config.yaml
n_layer: 9
d_model: 160
n_head: 5
n_kv_head: 5
head_dim: 32
d_mlp: 640
vocab_size: 717
activation: "swiglu"
norm: "rmsnorm"
norm_place: "pre"
norm_eps: 1e-05
positions: "rope"
rope_base: 500000.0
rope_fraction: 1.0
qk_norm: false
attn_scale: 0.177
bias: "none"
tie_embeddings: false
parallel_block: false
init: "normal"
init_std_qkv: 0.0966
init_std_o: 0.0
init_std_up: 0.0966
init_std_down: 0.0
optimizer: "muon_variant"
lr: 0.00113
lr_mult_up: 1.12
lr_mult_down: 1.5
beta1: 0.9
lr_head: 0.00747
grad_clip: 1.0
warmup_steps: 200
schedule: "wsd"
decay_fraction: 1.0
decay_shape: "pow"
final_lr_fraction: 0.0
batch_tokens: [8192, 16384, 24576]
seq_len: 1024
doc_mask: true
train_tokens: 152000000
steps: 9733
dataset: "wikipedia_en"
MLP neurons of a small language model. Each row is named by its layer, matrix (gate and up: input weights; down: output weights) and neuron, and shows model dimensions 0-159. Each number is 500 + 25 x the weight over its row's rms, rounded and kept within 0 to 999. Numbers have three digits each. A neuron's up and down rows have the sign that makes its largest values positive.
After each neuron's rows, "fires on" lists the tokens most often at its 100 highest values on Wikipedia text that the model never trained on.

L2.gate378:490490476558521472494472489508499492501461488480494474496499478494479466445522468537498476501566580502514493486484518534520478491494500519470506469539531523547497520469507522509530493488481481492510486518513544477461520500460460513507498476503513477525474564509494509526480520481465505472528464495462499508547512567517501471486519507518477499508534498521481485490503483531488472506516517521544493544482526504511510515555524474494536471502497527520508483514502474513449508530465508
L2.up378:549502545515453483484463548503503474507496502454440531516488459483467509491496498523449523482474456493497492469515517539542437482502474520490465533500493498490514451536454464521488497508485514508498480499502511471489480511502541477508479485502481495526517484498482517488524499499497501492517521512476484476478459484545525496485487524563503504486486490536528457501495510483499490550496459487517559491507511531506515530540479503458513464524441506534511454467489498513504502491503510
L2.down378:491502561517488478484535475507478520519457478455453566500488481455451519524518486528522500497522495516500505539519478493459471489506470529506514519495467526502488499489467514471523513561541545500510499492464536502503544502509494508519509515503506528470544489546508491508527491478501468531493503533542483515508460527509460442488502528478541508528511493518521493486505503526493499495517474524518518540459509514528471513542514449502510510467494504523480529505445498472476502488536509
fires on: "ch", "el", "ber", "e", "age"

L2.gate77:507512441452464503495517497513537497546491554501546494510514478507476518501479510486514484481479459491495492492554565479458493529493492509541479522522513530501531512468528509481497519572512515487507497540490503493462524505505509514458497526542498520525481540515455515453491462529484553542501520469509509517481532521486490463514520484478494558492501468469501492518520481500475506523497486476502507455488518501538473502495504507509492532510545531500472486470482525517521481519503455
L2.up77:499550481503489488497519494507526514527495504490488497472490505462521497530466531456498496500452499516528536481478504484486519490521468477533464486499490503476466486540470515534515492502481510511488476524489504500504515524443533488505559494482509496519461500499459546465504459488504534479518516473526464522473510481491488572493546493501488543457510506517475537512504492450470503461543504522505528502464493554456521472498488491493470531503473523458482485463452527522523514534474490
L2.down77:489531540498500496450517526500436498472472466493479502463480502497506491500468549502480530523498490487526483484506463515574529480496480527505503474495481495490509488502540475503498501475459547518451486465494488461487460515426500497492499489470541517521545520507476502487502516465520483529488494483514525519459444482556503474544484528492507504496503514499494519479502515534506476491534486526499506514468480480479446444471523521503551507490484490478550514513493522487497489487511514
fires on: "l", "ates", "s", "ens", "av"

L2.gate224:472502497519470473478504526471516485533508500545457512529500462483501517507479477504479478501480502499478509478459481540489486515528485533498504520525506456532520502535552509494471486510462517516439510497476504489471536527464464550487474489489477510480484486487447469504532562440498452522555461521518475502528533545485503527480444468485497508529531502513521528530486486507510528491522545478509512501505491487501509506467468482483494493511499509524455467486462514525496520524504512
L2.up224:502500506474508475508505545537500520515516502465531480473485500479506501498525471464504532505495495482493486473483553474509547461535467493491451515464478510492512500512520470451539451498518460470446526500514464481507509501527486535529509483484511509485499425492469495495531523502456489503486497472494463542509480480458492516490473468493460533456490501498522503515504517489490487496557513476517517484532535512528533466483519478506518482506521486483457430467508513547530492501486514
L2.down224:457501513515491500498482549455487459493470527493479510500528545450496522488493515509515479492443493476534457536479502497501472511482471479502527480507520490516489513493489502472503499505466463485475477503417498526483529500529514496541514528472459481500511523583501462522475536474496501504530540458487504476506498565493460515476511540476530493501497508493507477527538523508529485525476476529477527504511515459467485497550513525508500541504533495501495514485530505494506515468508483
fires on: "el", "ch", "ep", "ic", "ist"

L2.gate357:489492513505532502539457497517482541494498509505487530478499440511506529524526492520500532463490482478520522509463486491509480460512515483477506498570527460478530479517516478497483484446478513466503509517502490530497548553469540473495447475523514507481496499507510526500516460531474490499534483492462534445514505526525499492530495510494469455477488508508483486526529482513459519492424549477494523494519520464511539506471521503490460497488501463519493479502528498537512545486502477
L2.up357:458501479508519517495508488500512479462472488514492444482523502493503519511496539493480488516504502498483495503523516535479468474564532504489545483535508493450524488525515476506468490450515505517510531542535477472474554514514503520496481504508522486511519525502556525549466497505506508470534527534445481474477484501506503501505483470481458490488479526491501471513535434537490511499482512503520529511530472460474556517481455491515531471479527508506515545502524461520542526521485490
L2.down357:526476467521468472493498533520476495503514461450507470464508543501476499509493505492460495519555541534492433520491507466468508489521513519504481515446457510507498502515462496511490501553502484556477488485512518455496455479507477544501543517489500520519495535509485483512468509475534494504530494528505462478456490481468512502511454497486492484514538502486511529523490462495460471487548476509541470477485488519499512471523462509489486497459495496501539520513466484462478456505467506
fires on: "o", "in", "et", "rom", "at"

L5.gate545:500511520512482539491522499486497490517563504502551510476432526559512505490513511492510536479487514547490519491493494503538481505518534511509504466505507488480477505521517513508504491523535477475463498445549509526489461478489502527494473508497439513493520515553511479498468500515488445522525541548498485531469494474539467517551502510522494480458463491538479476526535468545525519492494498528479504511480543475507469515496488495532512461495498475515513504497539538493498461484499479
L5.up545:493539504492497480513538592474472463528501500507480506484528545506499501485451490455559474504484474461488494497482470523504549483510500498493493454506549474498492453488500519498502523502487526502482515505502502501457524440496491520500516500510502512520525458503475525476522533523514493476496525475571486487527521513485491495499510524540516495468513502529496520431552479530504505473504500501497495508511570474494520482470471468492520502480499480501527523492458505496482474521465474
L5.down545:487473496499478457483492514528455521514535490486489489509518517480484514549502465512497528533492536473542497520477499512474476499460477522486508490492486532511522471517496497476478516495486464526458546505490518528523509530443500525448478497472524483498464520459480524529476474463519527477538533488525437493520481488507479510531499484447493485479449519478510481480513508509503531520458530479474472531506508496513518500494494547500487547504547507524511467546522509531525540498554495
fires on: " ", "b", "202", "3", "2", "9"

L2.gate91:504482475554511539524490549524531469511478468469497455521473496499499513482526479483474458434526501512515504444498504515458449525501491490536505503458492516511480526492496476481550480544505517495519522488448482473488482556488502460481496483510489511521486513489493499447542471503482518499516492509485487467487511513485528517510489485444479531489469475471458497521530512511466487479473520522545484474469515483502484500487477456516495543500531516497465499488526493501552489509453491
L2.up91:521536514482501543516488470546523477518519534492494527498521513443496500526460505492483486544504506415479478534481466493490520530517465489531475492514468516506518515505553533526530492481496549500504542514477508477495481481545464506525503499502505473514519478495498522518501483475480480533493502526508448490507454451496486529501537463568460524505499547522520518501490508496495478512490492520483504494482516464497521515522514518487504541491488493480473516525511499456448498489526441
L2.down91:492491503503511526503499474457510496510509499490518538491496464484483501533490505556530499506488497510464499494484556481511460533503490503467492520516487522564506533528501494419461476482465513466476494494523511454526504475520465509524506500529487565517545595499467488450493493503499500508514450509482460514506497472493525453484535515464506534483465495512486487462512492491546513494470500509510485511501534497532450504499525484479494490512493508519480518507532494535485528514503494
fires on: "s", ".\n\n"

L5.gate45:508490467511473506507495432544487530501537516482484520459500503462480526483511519494488459485510537484498484460534515498500498516493499489522522506494469474535526493534523522479493525511467486555532557493473553520528502557552510532450483486511496498504499507513504488469510494519495492464505508466497491551514490477490494499514474536465485482475502504460450440470483457480503486473486479464504489484504476521485489491535531469529504498500490488482547478500449496477444536506510497
L5.up45:518471516528496489505472512491524543492516521512509528491498477515466506476525489500501502484503535526472541519489476468523500523465513526477559518483507502476520453492464492471547499503495496495536520502495477491560459524496491510518476458461475501486490489445484495538490508530533483522515545515533513523504513503536479487496432512539478485470482529485506463495477455477522486503523488501502529528474538484505464469467513509511483490529463446514452477499543474471478506467530543
L5.down45:516515459528449473491499485530443496518505467456475481490474531456448492493521497491531586502537515534508481490537537483455466488499504507512471501512479511518497507558482490495519518551482511504503490472463533518457530505514491500514490481532527494520517496502522493458506472496465498498496505462487476549527503487519528506489539514462520522489479461486476489495524550480479524475464512509508481492524467506482514515534486473467499513524492510449518511467527507531499547509508495
fires on: "f", "h", "s", "ical", "-", " Un"

L5.gate169:476509528480509490514519535492493514482487512493488479498450512492474459499495529534562472501483490484503467484511483460490503506497506485499494511477521517514505503489455461490519490522510515441548559508498502556519536467581493460541483524466466473496489444491488510493516537501509533485489489495520500482536486491494502495483533505498497493500537510512551482516447534515547484496511469467528477497475535497477503468500496540446498479479482495459509471516520515512500509473447478
L5.up169:503516521492519496505519507548533494509482517478549502565479524543522498506508451503469534524471441478515570505445502475478509511516528501517478514489514493491509490483471441497457503510520480517508525497478521481495485522495507498516473508520469552513485520491548485466468448511492529479483470470489539528500505494475478531495515470477522507489491496501520493504494502505516468517521475477470500557464534511510501474478468521514513495537482467483515496546481472517527492545490564
L5.down169:504482481522501538472530454458480470501493492489469517487450456462482475512519503496517479463510493513490472511527524530513515507483492500502528506511501446480544526502520500551471491455459510491534474510488487542507519506480498496484460511500537503490482475492471473512542494483540504541536523523497467461490517479527493467476506451518538485520496511482514513472513561507469549514493440530486517509477459494472501507542508486484494517480486486503446517469544475476463538508500514
fires on: "k", "ach", "h", "m", "er", "and"

L5.gate332:513475476510486484490496466502532463509473508534513490476482489519499476458494558477522484478498540489505563466488503476520509510466506465525507460494496512512493495524508454538523507485513517487438498494465455530470533514532514524444476504495427475474447514506477469472539471530485496467526501518537529510496492525503530521524480486510526477492540490515468477482506482494522505494466457507496555494544501467506474521481487491503498448522524470528496489478521508495534497481475499
L5.up332:513508543521554487526521492485507505495476477496500546490479485487511526501462502550505466503479483478490494473518531551531489534529449503508466499507522461472458512542470503522547489487520470509459472478505471534505480494523466512478456442508506505501521504490475441494525490557495439486512526498483491514462522507498481440494480548491516505552519523508512533479468477499502501521507490473500500506460522474506508538505498477494468470499495500522497481495529527466481517523481457
L5.down332:537491479492493464483506504469457519473542511462530513499514471526508498531496503501520505447504524536494475526513543584533512520497495492500482487502474529517497493483504564512509575497503503468477543460511484482495494493494529530500510494524521514470536519498520497477492509449522500531534477490526499495505453488542534542492477486526485488531479483492507481518511483486461497498505474522478551478519490530515471509482469488546502501471513494499470493470515508492472481535567542
fires on: " ", "–", "/", "ra", "3"

L2.gate544:487489450493503563487530513466533488505479519499549475484552494520450513491513507499482469468481504527523516500507525561469509472480507536479529527509523505504523486470515485529508480540474489491512529511497477517486511471488468462417497521495517536508487478517495536499465485545510500527497532482490489506549472488492498495497487518442498548506504549515480497517457466527503498503465540493527487479468523494503492485465474507508477520492487532480564529485503458484468491505499493
L2.up544:493507515494428515499493523503479477525523485499427523546518522479492426460559480522531494451505490475460550484490474515454507468493523488533458447549495518511511512528513479522469480478544488531487489475485474499501494527527487500517487493475478491494509502458508518498554529502518535557514481537517507497507499499470467484483513521477482486496481511513502494490506526500500514478497498483475505518525464471490481502554487519536498547525511488508510477483531483490512512525467492
L2.down544:508490504493523500491458472488496485507505492527498459499485535508486485530559524477520495503452476472472510527498500472505492489530526462505491488476466528558517488463459503490513493515550487515485464527468499549507514487539500465512503515513482522515453557470504474535540523509495485482473432515483497478489539498481546510492521510513511461476486486498440497471476524473491467449545479477519510523492503507528491487510472488531536541484509513481468475507506484523513521552504465
fires on: "s", "og", ":", " in", "or"

L5.gate41:523511502507491508512540503503510524521546476494538515528508514531480500510479509477491488487471519518486474516527455467563561499493497498470501546477524507553475539478517459522470468503476524523515444500506507484493507478510502481514502484464436490486552490515489511490472457507469495499503494464444499494464483515509519532499458504496552484511521504487484529495495501518506477457525519500499522476457512519537505537498500561477530478506466507523464523520474504506529515536499447
L5.up41:503527519477479485518514505512491461512529521478495477513478482537490513501501474452482531477524540479491494526533482448472498529479514477487487527489466507469468487457497491499494495522547485532495520478478458483471585539508465470498516506486486500489489463493533521476507491487451493543454492487470471500492522514528484506488486493487533543525482521479520514507485505470490533524477514517521542519470483505510564501502547514552552530467501508548501479524535505494494492467531493
L5.down41:510506514509504508514479492484535517493499494535531550508522540446549497526497516591486511530523511505498487475479544541516491471550462473491487501498491486494506508542500507463516513477496565493484479491502504535505475492485499540504496499474453488512501506491468489464487530469507479502503504494502560499518554490437523506507447500514544458469482486495479501478544517488481469471497478502490486489509491527476471530490514522492446482519484495515507547474505483516468525478471495
fires on: " as", "ce", "ime", "em", "ord"

L2.gate467:540502554477488506519496485494524503483519536538475537523469520533532485516520485503476472518490452512485503520482528456481476537514510495518534554508496483464481533512451495478529534523511461513453498497508548539505504463486520492458473510497508482512519541541524484470512485481486529476520487524493508539489519467513495501531500517505518493504507498508578517532474491495474479500511517500483497515454541448501557494510502442491483495489466470493474510527493471515507498496456539
L2.up467:507522522475515519549481501505512487488503501500508502544513468498484488478501496442476518537479482495476507524521549505489477510528517514488502532538493472514482512494449487490521480558450475538488523485492541494538474461520528490467484473499497495529474531460510490556478500515452493533449488527486514537501481449549518522562455498505502500480498494498534464545497510517530451472469515499467476508496487486472539504474503510528478513476490470462480517458506480488500491509491512
L2.down467:503506448544487515476517491445500531477502465490539442484551469497498499495448484486537532486492544547484490517487455480526504488454465524512473498466476525501470513502558518506474506520492496474522499500531472488537541515528478472488523512506502503524482512495488484503496515510535488538530521469512472497514487479498500480469481493483438527509476545521499452491489487498504498498486451500558494529516469526525456479537532491490482499505548516507530483473512498494497485504544492
fires on: "ed", "er", "k", "hed", "s", "ation"